python train.py --d_model=224 --init_std_qkv=0.0396 --doc_mask=true
MLP neurons of a small language model. Each row is named by its layer, matrix (up: input weights) and neuron, and shows model dimensions 32-127. Each number is 128 + 24 x the weight over its row's rms, rounded and kept within 0 to 255. Numbers have three digits each.
After each neuron's rows, "fires on" lists the tokens most often at its 100 highest values on Wikipedia text that the model never trained on.

L5.up485:153131144123154160106152083115083159122086162099117148174125143129093142094140102112134069111119165161099067106125121117124104148110153154162107146090093134160123153124160096131141126116076120092145158122155138118145128110141137126126141125145103185116120075127081129147125118152124171116
fires on: "ist", "l", " pro"

L4.up112:124139147149127121127109113109115123066110126147148113080134100131131151107179120142155139127120050076146134124172117115131123172141143119111128138142154128126171146098147149139108108125169109111167110104097165119117086172133129154153134097139141109154117155170080136108183146109122126105
fires on: "ating", "oph", "in", "ing", "ishing", "pt"

L5.up1263:090123125111139107141105110125115179112123152138103103132122159140147116131154096128101100115144164156128110123113114116155104132093163142130134146137115074169112160086101134109070118107109148111120089106146139132128148113131081082112096113148081162129131137088096096133141170126134157131
fires on: " F", "6", "l", "1", " kn", " comb"

L5.up815:143090127156157165124161180180148141133091117099161122149166126104103144163136160111112129151144147096139164150133108115090148143159102180130101123137114139096168164128100157188137118109126126120109130137117127143123117173090166133129119090147089103109155159085154182131119116136131100150
fires on: " De", "c", "/a", " do", " Den", "oc"

L6.up883:141100125119106179128145158105087125155099120094123143170140126145100161107150135124148072088117125157112114107127131132142173144121143110103078119123163155126140147146139135145169101136092134079128175158098111113129118103140112107143112110085110145138165108056127160149117127160130108140
fires on: "iv", "o", "ist"

L5.up486:121134083129153143064179158153133123129134088129103109166117093114126143101145129102131102109135127156132130179163133163136136113119156147158074163121120137128159171116117129147148158098122157138115132105118113152129074062124118091125091130152097114123126122161148146122126137092118135122
fires on: "9", "y", ":", "iv"

L8.up152:142118116090118162169132130119110126139102160160119119158143132132097134155068117081132150101145116088115128130103140112087097119195153158097138157075137097129116121091139148156165118160162154145144161125179128162123149114123128142153137076074112087157108125140163116128076140123120093147
fires on: "0", "1", "2", "8", " During", "On"

L6.up426:139120148152121153143119149168125130125157161127149114139109125090148164112137123101158128160137136173148137157159072172159095136109148165111142123104167130142158153145116177117118103129108132127135096111148101133129113115134129126147107097138137129124126159165203102166100114082136134110
fires on: "it", "i", "art", "at", "ad"

L6.up678:113145108136148100122095114129111099134092112136094115119123160170121116149110106114135102098142163170106108124140134116114107120144080120125118068105151118167104155102097124078115142149131119135169156145115111116125094159102155139101119148134087108138117192177127120132154141118122112125
fires on: "on", "is", " t", "m", "om", "im"

L8.up1029:107141146103121172112152131146155157156117177184142123126102115115167111111102127145118116130114133172133157139144139166134100158132142123120065129141164126140121113115131102093185136104200132103155112180129123131122113131131154191132121098121117150123189111110127115134095140136118153108
fires on: "0", "it", "3", "r"

L5.up132:131118159137140173166160113157097122114117156080158106157126115100111121111094127138151080121175162112094143128143113124110128152123100134155114160084119133104157143151099124122151134122086106127165107124137154136128113134107157165141144122135134172105108111142136129090089127181135115141
fires on: "el", "jan", "l"

L8.up338:108127155133144154164134116128127160179153083115149157105134132146148091129125131119167094142148091108162124080163144124126101137100123141141170117130129132124124127175124103120119134114131105138065109160117125116133134168162142173076136139138151072139126155156131099149134061063166108100
fires on: "5", " part", "od", "ation", "6", "%"

L6.up333:129133137086101168105119143144154146161118180156126113123163133102126117097122145110100117093137142086113086177136161110100150142187152120104173160136129103102131124116177175149130108177103105124115166129137128123129165129125127183163152108132118141106112168089131152117106141192120086128
fires on: "9", "8", " D", "el", "ul"

L4.up701:118128151093113133121114103104074153096115123187125092138127090130131153145139117119153118108110103114168130111148127136174129129152153073096159140134151116117148157134141159110115122146172103101106112109145149170119128124121132150163121130150184083159119120100114128138130129096099101140
fires on: "in", "oph", "ox"

L4.up682:155140090087119110134107059156132128095116151115129153139140115135143135119128153147141148126127132113142149093149151117165115147090181084092137125155141160116096103121151101177153143143146110176148141173114172103133117128122157157125120138090088127120146145138130095108128112169135134143
fires on: "b", "be", "0", "%", "1", " Be"

L4.up157:136127107122068117128092151117152116109109115151131135125138103132131127129114133145151113126168100114157117084157085104155156094178097106141153145096111149061117166111129143091105167121161152087137123159141155142112085124106153137157098146176161111128185109086131147126087105078175165139
fires on: "ox", " K", "M", " M", "с", "R"

L5.up1010:146114150129130125122095117140134132151116135143129172144080156145085092099121105075113124123111099124119089103135127179125155088130115128183128108111095123094134089171122136191095155158161124121151157120111148137123127132162138098100172140134112169134132132120137089152063142146108073121
fires on: " B", " G", "W", " F"

L4.up1142:106162134107126161146080131103146152081093146155142054116114118098148167139129107136158108128139108076147152100144133114117140135121093090157150093136124120147155178122141140137108116125185114106110130109088171146116123132122144163104088108168136102128118142103117131147131120111130143137
fires on: "og", "oph", "ink", "cept", "ob", "act"

L8.up1326:125117065157172142095140168107120139121109132109124127098152105094158169093116145092133098136141147146117097108134071147167166133146155178118124103138132142078138122108152113159129135114142137152126138116109109132132125085101150083122129142142092124111128112104124158162127127161126096117
fires on: "9", "6", "8", " consid", " dire"

L4.up421:150125112107105155142102166120116163114099121115127139135146098128098157084100117127152100118113101134141136077151168152127103157078136122095153107114141152138116122121116123158115118156204116136122098136130175094128127088144120120128133109123105090133122156093154104105109115149176104159
fires on: "n", "ou", "0", "5", "ung", "t"

L5.up748:122133105163115137132130168112142119097113129105100120144094086112149137111097125065120113120088143150148125133123131131123153127141140081120159107183151148093113116075134119151154116119150131195122166151070078123131123162100120135130114077127128151140123107147091119090156114154125121105
fires on: "ri", "ice", "ust", " disc"

L6.up1031:144112211137144140114134147074166131109120120137134105146130111158123099149077100144146121152141170124117117149096172113106106106154098118090119122061149120120095138150108160114127086104094126110158134125130081137133127143126113100179081134118138123134149148095145146101139147126083176119
fires on: "h", "e"

L8.up824:172135127115128123165127114138131139112111142114090126084098164171116101111143125127110189118130102118137164119104127121129151143105141092105072136106138113126107117074087131140125057170098106126125114125137152138121129176118118129121132091142156091131136153156150147135108133156117126134
fires on: " to", "y", "-", ")", "ir", "o"

L5.up919:162148114128121127115157122094144070118157081086094056133117081077106137153121125152104132100128153114149136189113111141160130118096118136179075138105162124087173148099133099090161117132136103153151125141127100108135133112106143127166092147126129173109127105174183128110138126141126151107
fires on: "s", "9", "8", "y", " Force", "4"

L4.up1325:133124099137145112098152156160114132136161083115111125148128145123161117098113111131114121108135124123116140113136144149113150139071179169090137075132130099155152124117157142127134181146144085129152148105144165128125107144133099076126127122153098160127111137098128095165113119161124108129
fires on: " Al", " Dis", "ol", " hel", "Re", " dis"

L5.up145:110114154104114140148098168158108149121136106119146113146137158128162161148091126138166145130146117086101142156136097146100133135107095152129125168096167160123115124139133162123122091160140137119130127109125085150133135121135179121140097120149128149134102135165141205080108175126152162130
fires on: "o", "y", " Ser", "os", "iversity", "sc"

L8.up1217:128132148149181142153137180103152113121120133155151150124135096143135124156087111126185109148146157142143126087165145139121142174123145183122138121122163146108120112127165117116152168151162144175117096164125128142123146156169174149141117113141162163135122123116075125184125112150125125104
fires on: "0", "9", "%", "6", "5", " most"

L8.up161:128132116095175169120136148112110136148113152150170142102136166109138143133101110093112131119157118107154123125177117149148098129138196135123096112122151141123131106116144114153169150176135155179157151144103093117128157149122184158120094111114098128129114126095160129150101114136154110117
fires on: "0", "3", "9", "8", "7", "us"

L6.up46:162135160117125081103121140129176121113089094099169104154137156114124094158127113118122156158126142103131091159098137096100106140103143118097128138095143109157129162130125115086146118130107150094118104089129083126115121138116154113116100112153112135125120150124148161124162118137105125102
fires on: "h", " H"

L5.up932:167127102113112133167141157103122080146115140143111108169108170174125121109098145136118139132068171134126114109100106142117110140185066185098133100131143110110144160152149135143117102110096081129083146160115119129132103140132148132167131132116147149131101152156090161115175122100103113136
fires on: "0", " Re", "re", " inter", "rans", " order"

L8.up1020:161136150143098137111132112113103111064142170177128122103088143137138164132132116119137122140134146113144148141167115151160117163143149113187165095134110134134131129141122103091117136133168132117139121126120109114136162145127111101098155134143092106137127074139139163132135154150123116123
fires on: "9", "6", "5", "H", "7", "eb"

L4.up557:120154113144146224137117153091104151127108087136104110143153129116163167174139106102143150115118064113146141115158138093121124148161120069134130126121124161149100111121141127120126127130175143088159109123128172087121108118113138070179142117128141112117097144140113120138148131116158108155
fires on: "0", "in", "5", "_"

L8.up738:176127160153116148127127114077098109124114101133146073133127123154116147106164110121157121121117137108149165086169124108117147139113123159170152095103151180140154139155150114117132083138119152137072157106129117121143127127127141098083151133138084112108159138141202160097129132116113085134
fires on: "1", "8", "6", "9", " enc", "4"

L8.up350:102132101135168108133138189142148129116096121086139131130149106127133185154086137109121073126122154096129114121106106153149138118103186177101148126129111124106166119157139112096103167114088101167115133149096148153134093132136167063107134175135141122096109117096109156157156087072153123110
fires on: "0", "9", "8", "5", " result", "6"

L5.up111:143156126124129112106115131172092107137130142181102096116122131166194120170124160142124128128090097117124118124122112098142098135109133126093082127167157141136169068151122123117152103125132165093149128143133152142128134186118103095146112079137130121123126102170122115097148089121120169130
fires on: "0", "C", "quare", "T", " line"

L6.up206:140114110089152127099128131087101098120129126142157131155195090136065091152106112108139126114143150079103088113112102084110146149129106168124097128153123123124124148149147170111165171143117163147119157131163077098125152135131102174100137142166131132105109201102135122141095144141108121122
fires on: "9", "8", "m"

L5.up795:101114131165108142146105138140129113117117132072123133160155136105140120177124123132129145156130121140121078135135115149155164133081132108175103127140150122086124125156120153191116094144129141071126136132158137105119149099148185102091149141128079124113126118086170149177090143200089104117
fires on: " B", " F", " D", " G"

L4.up167:152148117094123183114148121118130114112129148145111101117128127121155132128140133127084153115172140101143138118091098119125104160152162126152089081159131129148132126129127105131164128129137159127194162153120156112131129154111150147122090148103149150139162119101114124083106097139191192143
fires on: "st", "4", "5", "6"

L5.up631:150133112125117132138094101149164095126134129142118122149132097142165138146164156179158147130198095170161159160152132138148139134075161109134115116131088135110159141146122117076144170110116113148168153107146106126125099129086132126168109106048134103103124105125119136128158154123123151125
fires on: " E", " e", " I", "5", "I"

L5.up833:152130095111133113187117201152131116126123124153104130145090135159166161107135137121166195144105156162143157090111109131092102141143112124135129102108135077140096094142103147122109118143113110113106129122113133166134108147147131122139126111114127103142142134126099150113133135126116074160
fires on: "es", "re", "3", "0", "ody", "2"

L5.up1179:147119142124109107096154188140132095131124111120113102145079147158164133147084152102107128110110155108123163124120137135143107119181118110144162139115146113121185105120134101123162098150189129162187147168094098129125093164132104105156093114137155095131066149145153113123193108097139109128
fires on: "0", " Con", " Sy", " sy", " line", " ste"

L4.up569:153129124107110145121119093128125125128165128133107125178154135094141153127112136116129166112151095087160138089101122149151142141114174100131156128154097139096134153128171164100136109114131154117186172148164091101137111130140119154127093180100132132144160128106062159136123164132122128132
fires on: "4", "5", " part"

L5.up412:134132116132092160118137156128080128147113077129153108145106116112129146174140142127135140111092072136129161180109139173093121101163134194126127147110132159128182131138143163123154103146158112137137139118135117139124108093147161056162127157108120091127162113130174181170111165097132127129
fires on: "y", "od", "um", "o", "ic", " Golden"

L8.up540:090130111123154129153147158088128116095157133103130135082153118114107174155149089137132080132107169100146124136182129132139137129149112110153119099181102100159135137161119061092178169144121132120130101115111115143143122120115143095093127195150103120079147061113103139130138096072134114109
fires on: "5", "6", "4", "3", " eng", "lor"

L8.up649:111123130163112133141144147106148124073146113105162149110167087129147166172133141116127110131131106110133105106122118108195096120122147154174164095113129143129141137152126132096107139124158111134113140150097095133129096168133114080074173136126125092119132134116118128156178071099149108105
fires on: "9", "el", " star", "6", "5", "7"

L8.up27:137128142124089147165110099053127117125125124167157118194119120136098134156131097107150123136139115088141102089157114133098125098156121124152184087119153133113119165152131116132164110138124163127096123141146141116135163114115130158103144109109141112130095147147152130125121113113081121115
fires on: "5", "7", "6", "1", "%", "4"